MLP neurons of a small language model. Each row is named by its layer, matrix (up: input weights) and neuron, and shows model dimensions 0-127. Each number is 128 + 24 x the weight over its row's rms, rounded and kept within 0 to 255. Numbers have three digits each.
Before each neuron's rows, "fires in" lists the words (lower case) most often at its 100 highest values on Wikipedia text that the model never trained on. A number after a token or word is its count.

fires in: "and" 28, "have" 11, "early" 8, "operates" 8, "has" 7, "place" 5
L3.up646:148137144112154136159157133112118116098175100162091148138131141122122098060145131146119130103139138100134154154171144136110124111075120129105108092091085160160105153169151149126122144150118112147102111168122075122125131091163120133170140146137137148135147127104116132143134138087146158144125162103115102145128143140203099107084126109107083092168151129118080171153154141097140117112114

fires in: "and" 29, "he" 10, "it" 9, "the" 5, "she" 5, "but" 5
L2.up1806:144139106155112137103132101134134128102154174128143153119179134141145130084215142094120115174138127136158146148100065125090127163108122125137054155108155131160131161119106175105099102167140127114124134125109130132109144168150137169144105107125108174145108145120140129118114155126093157131141123159161138154105119155122098132104144133082134130156134110145127126123123149157115101095103

fires in: "some" 18, "non" 15, "other" 9, "many" 9, "little" 7, "no" 6
L2.up361:080141134074110151163144183105103127101139159124107099135114132155102114140142128129102159111130116162122050140170151100102129077131116148115136120146119103120109140119132104122109147148087130108116093107135136087110115130183108122144135141146155128165115144118111163170109118155071104105121187127155162135142122171116136130136127147130125095101100128094111138107111129105105104139130

fires in: "first" 20, "their" 20, "his" 15, "arrived" 7, "arrives" 7, "time" 5
L3.up1128:167113094129095163139114154143124191121119067084111130107141126133119089119143117116126119179082165129155117152108156126113110120120095107123152114102161127132095121180121122084144124102133160142120071106136163121137157129144120148121170145118095154112114127167124156096131176143125135117117107127165138108162132138159139165104144150122072114122110154133108121079101173150125120104110

fires in: "of" 39, "a" 10, "under" 7, "high" 6, "non" 5
L3.up1454:138109147145126117146173154178134163119139133164103110146117146117140168146103158108150131153109132171135115147170111093147148137122121141137132106137143133172118142189107110143149187124145117137112127152153132122136148133157125132143136129159101112067162138139099135106092133154110135102126101121129133144167136131113135104161204138143144091121166151148091108133099127122104098084092

fires in: "in" 77
L3.up1609:111140144142140149144130132135126149151134115137175129084100113144111143118123066122142088111150149128151111115128095134157132095116143146051127108090134152149135129110131134157122152118081105106115126024122115128146111130138115115143071146160102141118126089092171064116143127143112125122144098124131135160142161120171103106104205148129145147148133109157107112117136109094111125147145

fires in: "the" 44, "on" 29, "a" 13, "cross" 4
L3.up1434:125166103140138125092110118125112069111105144142136152125152134143116102169075108125129124124117136130164112158121131128109135112105118151107121115116127133128128143138103152146123111133119136146113111140115121123155098116130130112135130122132137101047107098122117169143145109149106123078119111110121139159098132134136131157112178131165105137137114130115099130120152143115125131106152

fires in: "show" 14, "wrestlers" 9, "hard" 7, "wrestlecon" 7, "wrestlemania" 7, "wrestling" 6
L2.up747:132136118139135160137108125106126111134129143146163116116150106076127135147116106127154084151137141130130100193110119086119115176123137139140125114108135094127141141155149093109094124138107145117140149120114119111139151139132107137132079183044118116127124146147107133132160144113125117164082099128154084078145134134116119125086118112088127157136146135086116115153091161133099129137161

fires in: "a" 27, "the" 18, "her" 7, "n" 4, "ten" 4
L3.up422:141126135127168102131147153102100144136136164143130129092153128139148114121073128135115151109150138130105111093078141116081110136131110111190106141136156098089095133145118092101151134129119118113135112148179116094134151129112104154177120163172145123119106098133100098140122136099112132143127118124100168134076143145155155118106144137109079108149119146125146118137116151106132139139126

fires in: "who" 56, "had" 7, "what" 7, "best" 4, "have" 4, "was" 4
L3.up1950:117166130105125163133103169107150121103106093116158150065166131114151153128117112108133197130113101130151121097126115116144123154160085154134124118154123173129130160128117135063143128146140139145126130134147103169131119134159092090156136101111116136082085112108114131100104186117161101113085169105134126096108122079115123137091063151081128165135112107149158160168121062156147179120157

fires in: "and" 30, "even" 6, "also" 6, "as" 6, "later" 4
L2.up1032:154058139090124127119102098124104107145135109115139170142172163139123129127147113118105113137127139119157122137143156107096132134083109113132146130144136120144084128105133172129110152125124134109102159105137162099150131098115113141125113129166134162142126118146123045146140116101095134113119148158109161127091144131081111132147135159100122100170137110112154176118133116108140129112143

fires in: "wrestlecon" 16, "wrestlemania" 11, "wrestlers" 10, "show" 10, "wrestling" 7, "event" 5
L3.up1160:162146141151124147130134175124126151170151128100127146077136112136130097158142133121175085159111139103149100147142137155142134149135114149146095115098163130131115125116151085155138122132115138131111166132153150126163146137125135140113099144117095136128122148094118146153116124080133104163091130135202139130118118121126111176113142126130116197154133148100111109097131129151111146131135

fires in: "but" 49, "however" 22, "the" 6, "only" 4
L2.up1488:145125097131134140152161113181104124137151137154163143098107131160120122139152096138118115121117108135111124140146119141135141115119119140145148123142163150137134125158136083102114119146094120135132165140160124115128122113125120140131128133129139141152148080088092160134099145123116136105107135114147157146118145135126136106121107153116154104132085129100125201092136084139120141107131

fires in: "or" 78
L3.up1944:108131143097160120114148126108146123090139136113140104156136114156129096169142150164102133130134097105139107130174144128132103144071108115084098115120110134158140135113134121115132102144100104134129131157174134120163154125112111117151137137108165145126144113120149093121123117126105138132126128122092136132080151148122152087142127116156143121163097145120119192134108105127125156128091

fires in: "his" 26, "was" 21, "he" 14, "a" 13, "played" 4
L2.up1931:140120089133118117159161155110110143125177160097210147120144164111107130125140121140150124139005091139130118096137133110101117105125129125134134126101121113142132137155134130086095113139157116097113114152111116156151135134104130136135120060105130105115143184165138131143129154137123101129098152093140139149125144124150145127109146162104125110150128132137156137152154126126112082054130

fires in: "grumman" 38, "ave" 11, "phd" 5, "party" 4, "fibonacci" 4
L2.up148:124132139114104154119118139109170088144121124137136134126160134150114112136148119118097130109127164125149133113139115139137096137107143135166124136113111145132122107084123103132095140156136153157162134155093139136134143051122128135113121090170105138120127162165138103130141132095058123101149140119156142106153173165125147098148180148098126176085091128124103102115127097130117085125151

fires in: "from" 90, "the" 5
L2.up146:111165110146133136113131158145116135083148094169138112103127142151109109106143148104137168145167175128086154120087141168125128127086151086125122141102133104150128141148105099103147095129129122101146043127123170123128129076134156118116131079131132137120139119151121122142111139143114146161088131105165127089122139109086121118092182116161144097146132101134126114116108136132120132132148

fires in: "on" 49, "a" 5, "scoring" 5, "of" 4
L2.up85:139118112097125100124135135147136119096093162146168091129143155116123102148135111111142156138149135104115146122139112088134150126123102126126150124118150146054150175137110173129128184115060160129154105133119145114141076121116158153105128134134138133077099150223146134117107119178128105114141150124097126149095141137163107130115147032122153146139129134150167129136131127161093138090118

fires in: "a" 19, "an" 13, "he" 9, "of" 6, "ft" 4, "the" 4
L3.up293:151116100153133127125142130096117064130148126129154145120142153094084142112135126129151159139126129122134111149140078117116139160120130086123126130126121149156152160180081164097148146156119152144100143160201096137138133113173153104103090142162122133083123199158159106136157042128119145138130136127114114135080163145113150135124112127160170130109106152127092155130137132089139097104153

fires in: "w" 21, "left" 9, "of" 9, "to" 6, "described" 5, "the" 4
L3.up1780:110151132124125092106134113149144116112121099151132077144053131122139128151123119125105133126157119160105102104124133126116133106143123132125137129118141139153114132147105068136129148089152120122102118103110117129158129149113096139150071159127133175145016153147140102181136156131082103133121147115133135149153101149127118091184170117112128110147164147124114150084122104165173156074097

fires in: "the" 23, "to" 10, "with" 7, "played" 7, "finished" 5
L3.up518:104103093120146139145140144113142155144116092148110029095122119143120124119106131134115115069135135136183143108115107111121144128145087080137073140126092130125078138139123124141148114109089156118069136134113162097141148102138132160108068147099080136104099150149107131141139144143109140122123134141140154187120161145130080146105167151080118107112155121117083147176116135100145119066128

fires in: "0" 51, "of" 4
L3.up19:115153141065163114164113119143128132118163153154119107110126173116141150116188116126144182129129153108096167123139112131114129100099104123104133117149077110120138111133078174133118113112090133128107172125153126095152138140128119163112104059125141160142135115114154116123104113130162102140121084126105102143123103160169121126117129156140129137141144149114102128110121138146145056132118

fires in: "and" 88
L3.up1811:133110128111114131131116136109118088136138123108199140158119158139123139142134134127118111169137118140144135141152134128073133136103097120137111127124122121157083080123123149153131093166103151107123130108134110130129153123120140162156143141158146156142133112126104079112158123100079127179134124149078099123128124098108111134121177145092128140172123129103073158114151100120111132159097

fires in: "team" 15, "year" 12, "date" 7, "title" 6, "venue" 5, "location" 5
L3.up1685:094123103150162092115101120115137136180141107151113125142140163101128134130159073107110138121167093152159094085132102128126117163151106138137109109106071136085159139172121137094128135184123073108145159185098125126154141163135114139158108122100119099126087150116116114130134162145137112124136103119100132134127144123139107166106175154163111131117151161138116137129104123152128104092132

fires in: "many" 16, "some" 12, "more" 11, "few" 8, "these" 8
L3.up948:096101120140111153157137146124170164108122111077113090125119106153075075161137131144137140084123138080103112091101097144072178100098120122123167114144141118113102126113163164097120109166134124081119090102188175150128143095154122135126120153151147149129124129104099132155150113130061125114141104096150117131104143138123125130111147116135148119128138119142146102177139159138072110139124

fires in: "a" 67, "white" 4
L3.up1207:159145122137099124123135138108122147122115128141116110118113136118117163125146155115121146102108143149132114170155139088096150103157138117157136131135093175116151119124126088118121150151162124118134097155102112108124165124106135164108132128108190153108112137180200158123151149143111121137139117121141137107110132153123141129098146130134102099174150139119120108137151099163141133082120

fires in: "early" 25, "since" 15, "votes" 8, "and" 7, "ancestry" 5, "100" 5
L3.up892:117148124149151117148112159151134102180196130103111140115143144154120137101118148100121138138093125126092155114123158106105114111115125113168149108103150113143132138140207137144123128146141137161147148103161125116129126145177123140162122147115088159105161124113083146140119120130113159092094105127157149131107117140138122139147106121074114120126113127155123132168115119125133116082106

fires in: "to" 42, "of" 10, "stadium" 4, "and" 4, "ms" 4
L3.up778:128096128088126141155128135163129103111138144095155134128138139165129135072137115154112102166125132144126116119154117133099146094077091146141115126097117151167090093088111112142151104099100156137148106126146139108147130142157129168094146138141149114128113126196124143113093129070136157136135110155154115126120155169138169120154138123098133131165096154088112159106122097171108122085112

fires in: "to" 17, "of" 17, "in" 8, "remained" 8, "the" 6, "left" 5
L3.up1370:127118164117128124138146106125098150166119161144102140123146106122135152148098154103146127144149154109157125086127131152159146103105154131066069111142103093164120147146105133123115124147175146150160089129162092102150159136145134137131095135136127158086112162126099085151075132116122133135132135070127106137166118108173146126147095145118163118122165086125118152132105081141141200158124

fires in: "president" 23, "captain" 13, "chairman" 12, "director" 11, "of" 7, "the" 4
L3.up940:060115107145093083111129125121109151146176085127116087114107099147136118117146095163103111142104131152101146132183154146121132136125149150118085136124095123175131143139111150171136138090104106116122080134144146123166159093120138117090108118146134128124113161118159102166111100111135127130164140144174176146134129126145096156148125162120135087113145110114164127110123118134117099133124

fires in: "as" 92
L2.up1589:122106094140148120129149125146121109122168137112143143112131161125103110108116114145098114100147099104110130162147073141111126168117135149160123127140159152150139152134125123169125101142150152142170140159123122132159158135168139105109100155150166195160144145183207093183162123097091106121065132132097141159147124121120134138112120115145160146125173127108135135120099162122080124118129

fires in: "grumman" 23, "gotha" 22, "ave" 10, "community" 10, "gee" 7
L2.up1296:131146117145126118126147141112127126164154139079119148121161126120088127134146113163108130139111140103123097112157083138108114166141140113091121129146068143112150131073128101101135130165132093133109143140091145136103151082125130133114127110136104160124111130147125126106103143122071123116114133135120133091116164176163114094148131134122137129153127092120092150081131093127134072141133

fires in: "night" 12, "year" 12, "years" 9, "summer" 6, "ever" 6, "season" 5
L2.up1499:132146125107149130125110105112138122156112150099148156097148136124154132117113125137113166105151137103104127138117104091185129136144145114128125138134159159145139130139102131092164147106116082109151101151132124145112150123135102096103111150118106151136130108139105101181123112130167135111103127101127143121139135165162147148113113131117113134161098166103126133165131154128116099106121

fires in: "best" 16, "main" 11, "national" 8, "first" 8, "common" 7, "highest" 6
L3.up1469:141070126111132118092113142153133123110151102130122028127124148107104086131092147095140112125155106120150110112152087139137131143096163068100105128143198129116131109172140100121131136144145165135142137144126121181141150127149133141138107104061091173078106133147162119163158101154088110095164143107134130130133146122093160108173104143122106133102125152169127123150120123129130129116136

fires in: "the" 33, "a" 11, "brought" 6
L3.up958:126118142079155150112086163138176109107105082104151144116106155100117147107069110085104142137128097122133133119112113161128156123154106099098133099050089158169178142118111171121125087146133124126139076113108138145145139090160154113125109125095150131058141079117122133116156129122105144119132137146099115136134158130103091112110113097114128110124142091137073164153111121106163115120143

fires in: "for" 50, "the" 29
L2.up1287:161127100132139159117149123116126123087168085080158153090123160137118082107138082120130145110116144128135142111151132129157141137143119135133126135124128128124095146141138143162158110114141139138130156139130132122132105132120125140141137066132114116107121092076092110104137103125119143116142131138119161144118088113134183132090165150145130117136087106114117152168106141105148141159145

fires in: "the" 50, "in" 16, "a" 5
L3.up751:118158122088142076147120142145173142144117150121175096120104134148135143142112079151129150148118122160152070125096131147159130113098100140082138144123130131153119122147136126155124141118124149136155137123151124113124150137119133132152126138092126132103116110082137159138141109149135126105143107139159150061132180156109157148122183135132154092106104109105148124130114139084113111103113

fires in: "and" 93, "even" 4
L3.up761:143068114114111136115126120118106099148151131111193152132121168143131142146141145141136119153128147171147112130151169123085120119087132117127143118121147147153064092122124163154134130152118139129127127115144113118136135109126148165129133133145146157149116091098095084122137132092092127200129159151073122130101128106089111112108192141090128131148151136095118154092145107137127131119104

fires in: "a" 86
L2.up774:135147123120130130109125146151092108089167120136129047112156141119113136142099131121090105100125126173133123121171138103075130117163127094147132089106126197116150139108120129167070133154084114128163155157135132135025138146151143130133135121126213150142137121160186156157163114176131132140123124129157125098116128162138132140096116108128134126088098148076095111111135139121138144103111

fires in: "and" 47, "is" 10, "s" 9, "as" 5, "was" 4
L2.up1360:078135136124140149131177138147108110140147131167127133092092106146127140080143121125099140116133136141137122123110154089126126119109108146153054129123117131145116138111112126111119114192120152145126132145103144117124110106155134085119142100121126086148165160099106127101148170133112130099114157116123100170164152142094189125118136173126148137132129170145150135131147110160128109114126

fires in: "the" 32, "at" 12, "within" 6
L2.up18:110131124136166115128151120131110114162140088153130096146117141154141143159161122145138109147133160128109100145138122148110165107086106102097146128121095115153100151119116146130133097151089135094138097118148130174095130126195134110128094142132148133091093127134100096122133147128155098157147135099133135099075181131120145125114130123126114106144150089091114123149140146085114167124125

fires in: "not" 27, "it" 12, "was" 11, "is" 6, "its" 4
L3.up1219:161138153135080133124148105124138129168112144103102128149129123134119144143118105166132126133112119128148134120151167132134119152088145123139125157076110168139155124123103146124138127128131139146121127134174142135134092107108079101110125100140112150109141185130115172111081133140143122109109104152142109110157154109122160134130148094106146106099100163128129139100116170069154139083130

fires in: "has" 37, "had" 9, "uprising" 5, "u18" 4
L3.up1788:120101133122088157140131142092083120144149137155121113112100134151116119155114084119092132078117112131174147183150106081120162161095100077109124109143167121166132169159158132163121172120124099132122130110094158125142147108128143166151112103113135124128142087139165125156121163120161123105155148130125124092126166153115104161169128126082141125134140163081089105140155138097138157106130

fires in: "early" 24, "town" 21, "time" 8, "youth" 5, "under" 5, "first" 4
L2.up1515:076102106151103137119100134125119133137161138157144144092131134135148163129109127170119184169139164115127113106122124107130128130115110118153099107070136079125115117124119133117149131141188141135073112128135117134124173107144098155110128123101149210107122105135096153152129133135163165111094118115160137083121134129188177170113161079140141094108123110142116141126132154117131104113142

fires in: "single" 28, "song" 8, "singles" 5, "label" 5, "of" 4, "series" 4
L2.up795:127124133076136084098142156109137131159083169118105110152176158134165104095124161122164115122138142126142128108124123116098122090089133117153078125103163107091151123134150115073106140143150097156105124133145106152148164141158108140103145157119150093119137138182178086123142111131148112104132072122120143147111149113092092144134163115148123121139133141101152117131132116132086084034103

fires in: "will" 27, "label" 11, "they" 8, "would" 7, "single" 5, "source" 4
L3.up5:139152130089115131148145146103150131135181144095133133149130147099105082108132169138131122087130109139121125130133155118143137156173108098140066161121167150115109072107137132104139103072112135119134147154109161121110140184147089096129112082154178093128155076173140124102107127126125123171159084140124117158168128135100115158158091149126102146128125110089149168140111114115162106110133

fires in: "total" 24, "record" 12, "year" 7, "average" 6, "of" 5, "date" 5
L2.up1909:115110097130152108136159121114151131159131143126118164100171138129130123091090095098140144081121132137129143141113140132120124138105106090129137184135103112064188135097160148092144113150189061141108133138165114137107134138144138149138122141095119147091102115107139118110119109103168125123122093105121136099099123098164168111132155158103137163132128111162161136117121140097131160125123

fires in: "best" 26, "what" 16, "good" 6, "essential" 4, "key" 4
L2.up571:179126126135139121127168138143163131141130119083149148128142131116098183122126148108105174132157045112103091148108144112153146143081104115062139142114140159132073185126092137045144077133141129139103131160176145125108116123114041130136134120116130139171112105134146156128144132161120138155107161162157081110124143145158145127103110130115156145156158189081128081141094177149145145116144

fires in: "they" 31, "them" 11, "their" 6, "things" 4, "as" 4
L2.up2016:112128146119101149122155089109111146127138161056147134134156118096095163122140156157105171109151172098106100137120107113116161110098188168120107161176126142114126141133141131125109160098128127112143097107154166116151160100145103098125159109149123164127134179139105154136159122141166158129096141143129133138133143107118149147136139144158137105168107192128128141121119101090142138156128

fires in: "built" 14, "named" 10, "name" 9, "called" 8, "from" 8, "which" 7
L2.up527:124139150114118143119120103111096136147097156111112133116132130151147127102150137120122145143127140093147087111115131127107122132082106076136077113087113132176107138154144108114143131146088103127143118139096126083104163127126126111118141148178118132135134133090105091119142150102051123099142149112234121101086133115133167162143130081151098112125122118123110099124093204126136142115111

fires in: "title" 24, "as" 11, "named" 9, "called" 6, "titles" 5
L2.up548:143119101091144134089124155179104124087085131136108094086138129151094122116146092116159132142178122150141154124102123111134130182140134116161122126136134133103111124112132120107156157122116146121116157143112107147120119157132121128126141147160135128130125130115178144101119093097115109096060150129117129112126151157091125152130146138140094124125129149119119106128153130146075127124120

fires in: "the" 36, "of" 24, "a" 11, "and" 9
L2.up76:134104095061127130152147133144086098140154106144135107092108130107148127143120145121109148104131128169129152096156120118096140129093130118110068127092072149138134121138116115145139105141141142135136118123120115090072131102099148195164090148107155107101093137109157131140156150154127124123143107127150162119101132140150132173158140151142125119131129139131075135111125134090121121146117

fires in: "s" 28, "new" 13, "main" 8, "first" 8, "your" 8, "the" 5
L2.up913:201136129126132133152158083135132132134169134128154136130156129152100145102138132141135082156114133132142116145112120144143102112110142094134146148100148135120160154146088112093107084161106140110150137151087128157120101092150116146093096102114110105090116135100125126117143120148054122133125110128150106139158136134101129125156121116092135122172161132131106130109124126137129121108142

fires in: "it" 40, "he" 21, "she" 5, "listing" 5
L3.up1330:127138132109138105114153172109097113097151149145122186099164137148110093089153109107122133179099133112115132145119045027098144128144126086171115105102110126116159149164140110125143137086086130108137133111149137091129113160163130121143125111094113159141129143109129138126074141094132111110098107147130111089099136147142127128154137136141173112141131103170132165094144137158138161098119

fires in: "the" 29, "to" 12, "of" 6, "than" 5, "version" 4
L2.up225:107098148102104136118101112142183149122133151129095127133145115127146134148146071101106149122144150116132140122176130145136104124119144148122095117167124089118140126146120117055115093134171131131158138126098137129139099158130129091134156158123137162104081099130111082104120132140146126126125074116110137082130093101156104110135134146138164112141126115107115142081089122106057141092120

fires in: "new" 41, "golden" 4, "wang" 4, "with" 4
L2.up1334:119110128090105124148136149131119138101144140072151155114124153128104174112139130131203156129091129080153147131095114114167166129112130130095130130132112170148162120146117125110136123144130149133116106055157143129108137123101120137119106123130107139146160109205121133130119124124172097138111110157140143130056163143121105103158135161132144123164084126137147124130122142146103140139123

fires in: "on" 45, "the" 21, "at" 4
L3.up129:153167113131151093128158155116131071165125132144162153115097145127161102146102129122128135156142140128143151149136124133115126136105126137127117113095107113124111157134126141145127117083096104110120134103127130143144136139169129111147130176103131144133124162159132134071135131133145108103125098119130136108102156152133097122118118108129114126144146105136141146105151087169129182125098

fires in: "single" 24, "main" 22, "split" 7, "same" 7, "primary" 5, "shared" 4
L2.up1719:148137123132059127123148113131150137098102119112129137135119151121120113130134139153135130072147159127132151163153152085078155139157071146115149130116174181135150112124152126140139108098115106109172120145123134123157146132165106147128166141132137125120115123146102123137124134099122153111112114138157103134090158123122122122156114101126129164106138170124134104153106167132132110127085

fires in: "and" 34, "a" 14, "the" 14, "leader" 4
L3.up377:128108094136083108125112138132131121142138139147124156093101134152137116134168135163157103136095109120133084142164126119079142136113088134117080124131123146152154134192117097128143121101121121099125143143159128146113129079113170131105156146132122158149095155090110119125146120104121110157100134135120099141142144103140145140122126143115117097096132134071053114117162121158127123195105

fires in: "the" 36, "et" 13, "and" 9, "her" 6
L2.up558:141087134107104133129095129129113126144128109117102147142118126149129149143115120130113168133138116121136105129160137143124129120080133125145133179064144117097110111138142110128131086178146130048120125099140140157127132094130129125132135176148146128144103141140125151122131130112087121143096119144080139126115161105143168121101148125137171119140125154119145154110104157147111161143124

fires in: "and" 94
L3.up1172:133104112105109125141132079139101123118115137141103160138156121110104124113108113104134119147142148111119140131095088079056143162084127121136134123122089127160119125105106186115114091126140110134144138150143096112087132126145121130157140141131100125123083184146086139115166130097134103141107121097094151133124123140123121130134117137084120140131102132117079152138134115127143143072136

fires in: "she" 23, "he" 23, "s" 8, "hard" 7, "male" 4
L3.up30:128114102125144142140145123121089139115137148162169132086144170160103140112141147176148132117114119150139127152166080078115130087148097083138154120062135099135110128155108144113146077105160147146131155108140093156124148100192117122162160124111129141167138138122137139144151158143106116142108127111109144155129108129128125171095144129145118125130152168096140125156127111162121136109161

fires in: "or" 86, "as" 4
L2.up2042:134123167139117135109120095136119127106141116075099104122144095160139093112132122162138113139145139116185115134113074123124094137119138141091121118135096158117098135106130114099113157091120150149133126129138148165124156140115108128126143141133155188112089086084148104150128160117108177123109135129137112099062117130122145106130128117135144107127134154122118143172108109102097124146119

fires in: "of" 45, "however" 11, "label" 5
L3.up1989:077054097128137108142111115151073142143177113131115092136127117101112099130150142100119166129133105120129124109140165094107157189155115153120122099095094126120131157120111145123166103159138069121122162144148110115091141110142100135149105157125131118129102171098100146116141143145150097138112069151152112116121105188149141147178127123102155103135081131122140161144118139136124120091121

fires in: "as" 19, "was" 15, "to" 10, "named" 9, "a" 7, "the" 6
L3.up103:119131115125154132088126132122096129149127135078153094115049099180145138149110110122089130159129108101134109160152170108142116106126106135133067136080166157125154153127131104165132133163135130119117121111115134144112144119188122135102134115150127154120108150148103100105103122119155120081109100105146119132147112118127143094119121128135140110114116165090117137083111132139112122108087

fires in: "also" 38, "later" 27, "still" 6, "its" 4
L2.up1114:112114126101109123134107151099152133125105134117151129093110120136140099113122099114123178097104148143146132136120117134088117167115122130160102118150140133118126141157121106123142109119134107123108123070115132124120130136153095132087041105099112085130167087129120131130163116130098143133090196089151144200137097129176121102133113096124126130110129071164146118118117135152156132110099

fires in: "to" 30, "i" 14, "can" 9, "have" 5
L3.up668:116130123071097153142118134138107107137169129127133120143120130093187151090111108150119136105131124112138141121130145082115157112109129176149128107126117127160162069134126130126137143111147135130109126138138130109123111104113121106167126119130115181137146119170175133151143131140109103124075129129107092117150161126139153139139106155130146152138123121094080111133147126104138119130134

fires in: "that" 17, "which" 15, "and" 13, "who" 10, "whom" 7, "what" 7
L2.up137:152144154146136118119143104128120138118138148114156104112127119164102173143149111162159155144145142156123139150118169118123148107124143108157126163129126114103140131134137113115139135054113145113118140103172096101119105139089117130128097109129132172134128113110122113092136115117110115142084133133168135131118148115126148108094156132110109163183130114132136131078136116094126085090138

fires in: "that" 43, "episodes" 10, "it" 4
L2.up1950:132117100131152102084158126148148148113138153153119101144118131109107158115119139098151153096138148082108108093111105074123102127116110129174152177124171140129165140102144130141131140111181124130144131105184149114116122105157135119128159131106124173163167117148146129083108113118151107095141144133124129144152144112129145130077140115115182089124086147135111119087126110063146121113137

fires in: "by" 47, "the" 17, "a" 13, "to" 10
L2.up1540:102111102136138105123108125133108100128127128111188125129117116150117135126105112146124116116151100096139130160161112106119155117147098096127119135055070133107161122122100111159102163117124149120122100124129128131122137109155137107092135139119131131093136138172155115125150131158103093084132103113172147125136145133108192132116112151133132169172107142084145115140143092083135136181096

fires in: "in" 56, "the" 14
L2.up1364:086148116132125094073141142148126159118119119134186119055111154150097099128086107149125093150135160107151091097143126138171116114118139121076083116129134133113134130128120138150161171129099088109109125047097101139139141124138129117138092134194104139161129116120126094100145139135137119118138129132150132120116152146148175112158166131117137150126149093102154115106118100101128104121147

fires in: "and" 92
L2.up1883:090064128114104126116112112166104119130127132126172120145142097156071151111157093097121120091139099119131144093130150103099127132104127122136075106102090116161116112104107132114135109150129142149144114144143113096132137141126117127119140158138101132125121175143159150105151167118119091152065119101156138115084107115139157134103140148107138164166114126103135094114146126141113165075110

fires in: "the" 71, "average" 4
L2.up1088:140127107089100115140109116146114104114114125087125153126117122130157122153129155119138109150090129111157108132118104143107097156109053141136096094148078137085123141151181131150074132138127112118153147103109148154169091108148137088133104124125156110118161125146104106152159141118127126105097093147096116147119152152140143132054125156111157091132123137156126096076142139148131176125105

fires in: "s" 32, "and" 18, "the" 17, "gobert" 5
L2.up1975:106113122120135108149155185128130074163162077128133159104084124110169128107108147084139086121121121141138098090142144144094151179116100110118100149141119123140153146121085133143099091141149122087175127149067087134119116121129109177143114127135139153133170139128138128118141130089120080146116114164137142159119115164153143130120133130140116161143140139112169166104066135094096126128133

fires in: "of" 69, "the" 15
L3.up520:129130131137134150157108109142083125157132152149129143102118156099182158149137090139119123111172135116172124117140092138134137118111148118154133142127130144160085148135127149116129152135152122118121132114168175128131171128110129132181101135142143171115128077157119145096122152133143114153105162137107126156115111138138139126130128136111123111149144121127103110124098088140141113093138

fires in: "by" 27, "for" 24, "a" 10, "the" 10, "of" 4
L2.up1168:136174093133150068141162135163103107116133187124202070104107152118102119127163126123123140079124126128112166179103138115128123120149138085155131122121064120105137136135123178134124093134144150106127132166144146109120108093109137109119140115117119196130111128158124083151120120087132105115134145118139100150130148131120124156129140140138121116131107118066128123201117129110121153158130

fires in: "of" 19, "non" 14, "u" 12, "the" 8, "high" 6, "new" 5
L2.up521:120130128157116133114120162112121118124113132166130169154118101137118096146116107143149108127152048135120118168116153130108111170126137117103135115157117104166106128161118145139168145135157091141088078112214124078115119163215117164144113164147108146054136125185167045124087126088072116143102143112118159099131085101093118131137111139129140134153145123133109139156117134149121115082171

fires in: "final" 12, "before" 9, "end" 8, "beginning" 8, "soon" 7, "start" 6
L3.up1208:145154147132134124168118118126141118116100124139106138102101115125117138139108123082180141145103119129087112162095127137128139145129138117096144122138125145114094125172108127119140117148163130145143162145139127129073111124156110139127124139142133124148113134114121083120164079137120126119096105121159143120108135139144125097171139166143109130115128138147075118122135155157140081114112

fires in: "has" 35, "have" 27, "having" 11, "had" 4
L3.up1540:132136073116109169138099095108090116162161104131123146116103136146118143126113132136175116109091128119143118123134091118122131126101117124126116102128113191133157125103125138094110140122131116118085137157143156115137117106138074143164123145145114108125133132152130158126109124109128079114168149125109137146133125089135123121137105160092095126164133126104134093102121109119134117095127

fires in: "gotha" 28, "grumman" 24, "community" 6, "ave" 6
L2.up1846:159114136171185142165125145122134123142140109125144137137153111161093137130134109177128135114120171133129099115143066123122098184179172113093117122136095123159152130100147117132119168144118152148143134186084145162114126108129139143163109110166135127157147133140106103113125156112113143100154139130105135113144177118144116115126143141149147142120064108120101123134117116145129096137163